Part of a small language model's weights: MLP 1344 SwiGLU, 1648M tokens.
MLP neurons of a small language model. Each row is named by its layer, matrix (gate and up: input weights; down: output weights) and neuron, and shows model dimensions 64-255. Each number is 500 + 25 x the weight over its row's rms, rounded and kept within 0 to 999. Numbers have three digits each. A neuron's up and down rows have the sign that makes its largest values positive.
After each neuron's rows, "fires after" lists the tokens most often just before its 100 highest values on Wikipedia text that the model never trained on.

L2.gate1277:519473478523533538473466518499475452494485513481535460488504485486491525528503462524473516429517478515503562540492462501465509528470490538501472529484510481532469533503529510526547519505528519527482507452524507500501484473455512542520500540490457480525502471464508507540494506485527509484501461498506496539522555473536483527560533560508517554500516473526483516466504476489497495504470506523472466495488441480492489493466522519511525477487490493539541526476467508512510505446539486513459499525541531491497511488474517503492450521524527506485531486487512478504477468497501511528
L2.up1277:489500506500504516488519510516510509465487511514487456443482482498559478467501485496502507454531437476520532514503519512492458524521534506493510506509531494483527505485493500522488487497548533488484509515550526493483462530491483521533497517492508540529499467477508498528539497498475508498455536502515541488474509520527455532534525473455509542562509555502479503514491512537502552559533522528490497491491453486557512480528537490515520496466478486523494470513466544507464524511523507519518476491544481505430479508515436489463485493524546461500508462448506514499512478471465524510
L2.down1277:483515524477483493459505516520502528474489507490485456474488465479550467482502492502518507494535449476534497481524495477464459508511534464486510512516526503491499488486483474507458485508510487507487488505517537502471492530491480498513481476509497544574515465478489496506504499506473498522435553524507539500469487541508445557519519453466519533566502533475487474524499511526500526554536495523495495510490477478555502506518542469497519527470478511541473473503442511518487505503496482526522495476518463500435469522511439505481517485546525441502521467458510510524542476465454495527
fires after: "\n", ","

L2.gate583:449490474528476519487469496524501480503503506503504483507526468498458539506496432446507558443530485502530516533515459543484505473519508490528475521471515500497466531534552519476527548495538504490499492493500516483514485440463511523555524499520517485541490481539523543522522520566532553525497454489534499480506496505497471482554537534514499502492531466505506467476478485481523496520526515511498480484445496491493541483534501467544519515514449458550515444495487477531509473454513464539492486515501511501514486478485530497523514498502497520498536493509473483518463491527532533499
L2.up583:491431502481440538506481477469523460514530537498540497503454475473513474489517474497489507473505503480519474511503503562530492512519542471456449495482548497481517536546517517446486565503533512481511502409496536494497469527475498513502504511536501471532452506546501486531532525498499479541522459531497518493494476521492482536516509476527464513473508500474532443496495529533537486519501506500489486495468492473490523442492513525535502480499462534495508498529513494550533491514517498544496497462491467505521487541452509490477482508477523519504525481467488501499479508494462501461
L2.down583:478494473488527564489506529487482503483496540557473512529528517505506512498502546502487488461553518487519514482508468506513489535506499473529493501508510444494467523508499510497476545494477501496494467517491522499507503476503491536492534541528495483519532471518511471513513500558571509518486505519463517493511505510485459481494522558514474516496497485501504471446491526510475506504483505503483485531474476476525519528504524489518509537520460501503482509513532496510512482454441510505493520489537507540477480466477491515515519465462488500495536514467471532504546543497450473498
fires after: "\n", " |", "s)", "|"

L2.gate684:511508486498482525472492521520496483491491515501517472508516483480498499495495448496491496415510543509503514506491476496494498499500513510461467505446530459506516528536508513466550520507548494496515460473491510497529516470465516533509535544520487476549490492490515524505513490495540475511525471500468512501510486517483471486487525524529489535487511470487531497482508495520545478526507493524468481465428501471517549475461501485500503514538455468504517489488501481520482507431491469537464484489497525487502521486467547470487496492519489524504538481481496513484463511478477474524
L2.up684:472493465481471517479510502491505485517490552518481509464538483469478527470467477458517449425525520518503492498508478498494511493475474513503472505460523461519506537523523530472513508474515496501518457520506511503508522453489508551503527514522474535561489451533502525526513491514557556516510533458498509478476476514488465484493522519526491562483516491468492442506497495541531500525515528515500473523478519477516532514461495485546514528516450466544526488503515491543499484467461480530457480529479513521515492478504515531502492488523460499480529494507467482534461517500497494517
L2.down684:482498490513513520484518506480515507499499550630479513486525517485487517495476493481527490505524492499495507502487486481489519529489487477524531521476487456505497513506481539496471473453514498462507496513487491514503492452496510515525529536533455507524509477515502464489503528521491530526465522479481523456493484508516460460506489514501479517478494487488455484481490492500545496508512500474508482523505507487503544508495498487526520503509479500491513538510525489512495491497447454509479491515496513527471463496553493533531462480516458504516502522498493490528527497518506509499
fires after: " |", ".", "s."

L2.gate791:514514512513520512471506519549472478474519483479471506492516499489491502543504482492522496482536516507530522499490468499510551513475492529506506523512505507549457514533514500485519506497495507507498477508529519486490487492495507537512493501530489471523491478486499518508474495552473513536512514465465506507483508493504431451498543539538504529551524464486483485449488507465493510486475489517502485514469472519492530508465545526478489528509487422518516526471478519503467485480458448494460496467469532527485494490439533485495471516563490426533528555464497501490483459520525517520
L2.up791:473479498514497529492500517497514512509482510523529506516500537450515534508496482513482480506511517594477511466481494494477498508466526530473516510501493487502487503517528490519527501465512522487512483472543505550501488470483522526516514529461434467513528493515512501526453506521529533494510514504522495486470527544495497496489502476543496555500476458487489526496508523488505501546474530522520519536487501519501494514452461507485513464528521474539513551482516469498535510539460488500500456538557494486491471484514543507516470488532453481480476487481545515522520471533507499479
L2.down791:471472500514501526513513488484554479507478506607496510515489540458502502481485494527476505524506515582487468500473507507500492497490519502468504518490471495467482477508512496532505474492509504507508499467515476546536485460490541499503532514485470516509529508544503473539478500501493501521487500489522514472452529554520478491508443455525491535478484496495449507488518505479513483534491529501534536499505539505498487508471475480494516446522519532471517558501538506489551506539468526504516466539525481481497500500536519493533477486518461510489498457499523508528532458525493515481
fires after: " |", "."

L2.gate77:518540500494502444462456525528476469467479482457515482463522520514525521488502476520518511485492527548503527480487470510510501491498467515490513533527516469548485508542484514463547533488502496533502495470476488559463485446509485544534500572513473465532543498504483517501501526504510511514504489458497512470507488511494440450442505556531486502512535484507512509492495497508514496483472497506511512497492492498519518515476531501481531499480486474527527517483499508498477476468488483481499508499496567475504483484516529471468510536533488488480515509495519480500472466505496497541
L2.up77:489486451501514488532532494510516522461507542501527500499542477520523497509448491496470490533476517492551493498472510488540485497479446519435519467502496506540488502506510531525526494492516454511485518498488492474498498500453488470515506516503469511518458518471458483534483481526553549515499514511494466474499511542471424475542467500456491568481491529491451514545496519497526520530484512528529535495499518470490505465491481496534525498515514526500501466507473513504555479522445500535466485546504475499475494525497499481496491518509505488461487478483517529539477524506489523506
L2.down77:459492459483510495516556477485519504465540541540512530502517501497507492501441495522500527510487515494560503481508537502526491512484495502425497491497461490510479483519480513495518503485501452528480543492500494482523494473450522464491515522508484517541469523472481498507532499539523535523499487501486466474489513533518422480536450515466503556486500525467447533518504524481525515541492500510529541493504521474505520477498492500522530517519510524473517492490501505490527489493454536513468521569501462505469507508508489485496484495523491491466497453500543507535498495500481516497
fires after: " |", ".", "s."

L9.gate197:497500503502555469475491479518495497469533458506531523492488506561515475512497537490552529501546521503464505512553522490497513498476423480533491548496441497523544527501495467502487529525529516488517482452486441512548497463506474518544494520494507514506486530466500503544505490537476505536549486452490511496535478496503510508447509476526515454516528483517467482509474436483499495498516506490451477471471472496554499503457479472509540502524487545504514534482482521516503507502519473544468529497512505491548522510481511471466540465494515499470494482502490449481516496483487482526
L9.up197:480473554538505537520489470512502452500503452505494519469506511473523510487554501523515465528447519474493490508431473522544511483483523495471522509483514481479490494500547462498501504497486475471460487485512505508494521498478492568521528471457507514498521472525518509485509499470504507500466499513480538538494507468505527514503506497494553491532502496516533462448469508485490514483499474518451499462521455454529508545495505539492517493503484517468501504490530493490500467493481497480543488506485497509526520531514505495522543453540493466457489517484553443477467521521485540504
L9.down197:504467465487517462445476471508515489532497541501476537499499525484497481501478518520505507447469518485542476515498473461498557483522510504493476507526499550492505507489498490495478498478524482500526496493529485490510480509491526475513536481501530508493490499485508508498474492524433499495492508521505523456550527484470580483518490498481495482514477525537501529514534518474515544495561512473521512530491453512531534512566498525504486497483518545505504475497488480514504479438494541505527482475532521523509501526509525523507527456539546537507480548480538482500492488479509503479
fires after: " |", " was", "\n", " Win"

L2.gate458:542547489524550511503526523490444487488464527477512467506475503530533518514535489481524498499483480483486518503502489497516532490425498519511510519504470463519457543502513511517486512525529490510492516487513485510455486479456504523524508555482488486515510463434490499503534520514498472512524444494499517524481553496519464499508525513506508548479501501541511529516510485490457513518471487509524493536487470464494501547497535487489471503496493522514554553459492498478512490477521507486465485501519544505538486509471471487544459505480554459492534517498521486478516510505518520536
L2.up458:469545491507537519539506513480440488507451512475498491466489455534510478479519529470518482486520446486467461511459534509492478476510508503542494530481481503513520490490460505528462523500530518474492507512536501537506509484467516538501544482502470510524527500442498494483510520479528494475507499561520515451465488500538491529485539508479492539488486506525468503492518477513499481533507486512513494576523534461501484498455536482497489475454470549506513513504507529495506480508504502554497491508494461488526445505511483509502492512485501486480530506519518537477556484512539508476
L2.down458:462514511504487483516479506473455540482454492455544455483511465510487484488508520469529534518511485504516460481481493495482463490546507487507509514484493544498500483478440495492476513509496522482503493510487521542520513512503464514514501468492456508548526507469513497524469553460489463505463522590500509440476460486502476534496511500481497465519511512481483508509521478484544468541511479493498496568495525493501464513484511464469499441489485500518489523533448524515510492508491491520535498508479493496493459498494515495484525485517493529500491509522538512454576502538520512456
fires after: "\n"

L2.gate616:498508505529504486459508498508499454491505491478505456465547507504502465524495453494453501492515523542509550497485448530499519523507472527544524517467497465498493559523470528488499519522502510477496495489533489526477510463476518533495522575525459509541533488509455510522493526525517524521527506474470496527511502489525530450503494516548470486486556452514547525468486512520494483513461471481509488468460477485512519521481484510502527539519474540537510494486475502457499478494536508506474489497506555540476491495527531456483465483516502481471503522464485501504483494491530497514
L2.up616:525510480482480495553540488470529490520470493499522503492528557511499430504526496490491460520539522518508514495480508515470463516461497480545492509500533484530541512487469497493508528534500493499498501499495488508478504452550515480513511528502459541504539501518506476531492513485489525504520487486472515480477495516513523481480517505524469506500496483497558515497474514534523514536482513533502466535521524492518535512454505486517504537493497510510470507514549515498516475462479484491461461525481558483482423518535475486492495501498480457481522498497556485472463476494510521459
L2.down616:496513503486504474533522468499506494528481484557510467489527543491491490501510506488463452517502497487484482502465516541492459495494523472534483492512515495495516491489499480463487525524499479532479496531501447516471489474542512486519542506489460549507531498501464468530524494461474483501468493500474526504449527544489472505475502475482479514499519538517506494523500505497530488535518504514481478553522505497502503484489490458527526532515490499486483514550498505515472517464473441509502463487471517454522486511537471507517508443528481515486508472503531511480486486508451514506
fires after: " |"

L2.gate1224:499464513522530511486490495550473457470507487512495516455519518506500489494510508477532491444526499522509528512468473480468493506429499507466486539490539474504497490526510521499493527490509514504512514523510508497496496488495496549517471550507487508536475453497501551505499465533516521542528504520468495482472517491487466456471527488574466531488535453506510506475464459429497489499505501463513543504500482514503528465473490444482522471460500472529517540468484502509493514480530466521454495511502560488541496522476525491523490497517500513489518499455510490508501504527527489525
L2.up1224:535488486486462503484505568522500510491492546518515507494500507521509494518478473485511474485569486480555503489508464461482508532460489512456533494507534488468448505460504504490498504493479513462529507492477473518521484503527438537493483528496490516500425461507517498500465499514509497505483522490513478544460530512484511493549510533493524524513519487481500482461521480515497502495488512434536480508499518514481528511493539441495496507483502512513555442488501543494510497492444482482513514491543515508470450522524533497511501481499486507492482544531465486526476530474503510534
L2.down1224:522469486478490507487533559495514513487488529524509507512506503508506480512487466501515483480572474482517495495510482440464522518487484514453537500500521505474464493471504485489500499502495513473541517503493483518524500501511452545475478521504463538499436479497519478497479512516507495511464530480527478566456519522461492505525512525474504518501514494479481472459526475502494499493497533437534486500475515499481524520495539454501505516497507532504569448498512495525506509487455471486510499509519499497465477524532527514493485470513499510470469523540468497506480515473505522519
fires after: " |", ".", "s."

L7.gate212:511482449512524473516505463481466474460499534499476525479509501473505478512483513509530517467479539498472504524491506430500558555521508484470489537537451467511493548465492516460528515476510524495518452498440502462522507540528505469507503519461465495538476506526498519525524490505454475527477505501492525510537503528524476492494507465514488509482547531488505504473506512517489504477512532492516502485470518521520474487503516463501501507473550512466503478496449501508482467457528494556494534494489477509542540518498491475512502505514472481492517515541483508523536525473487478529
L7.up212:525503526513531508486496536504512493492491456500484464498506521516512445503529555526416521491484508485471445514512476532471518517531492509525525503516515521503499556470544531512442498512530524500476448487568450516515435546501451482451488499453490522543533514489531504464492543494485481491503473496512457504496489486491479492473507482480549486526514463542518485506565541482473486489500521532479503519478470509544518507507497525515536493467483522512494479519503480476523467539468509498535483489516502532492492537505512473510449512537484532491524476496528496527482555530511487516
L7.down212:496536467544484503488486506462512543503516508484513546521521522542489499499500433508543501476474500492479493503477502472472488553492467490492508541503525476515503503465510453502504508511525502488526509492463523517530495498515500530502481528493493480502495493554495468487503513511495497479482522460519499526493534524483513462485486505516499474483418535464487519447518507516482520471532480522506504494497461489528449522521440511460478483482567535481488488498471466533459493436479536502504527477518530469539526467526498491525528503504478538475452490476488472546514470513526516475
fires after: "\n"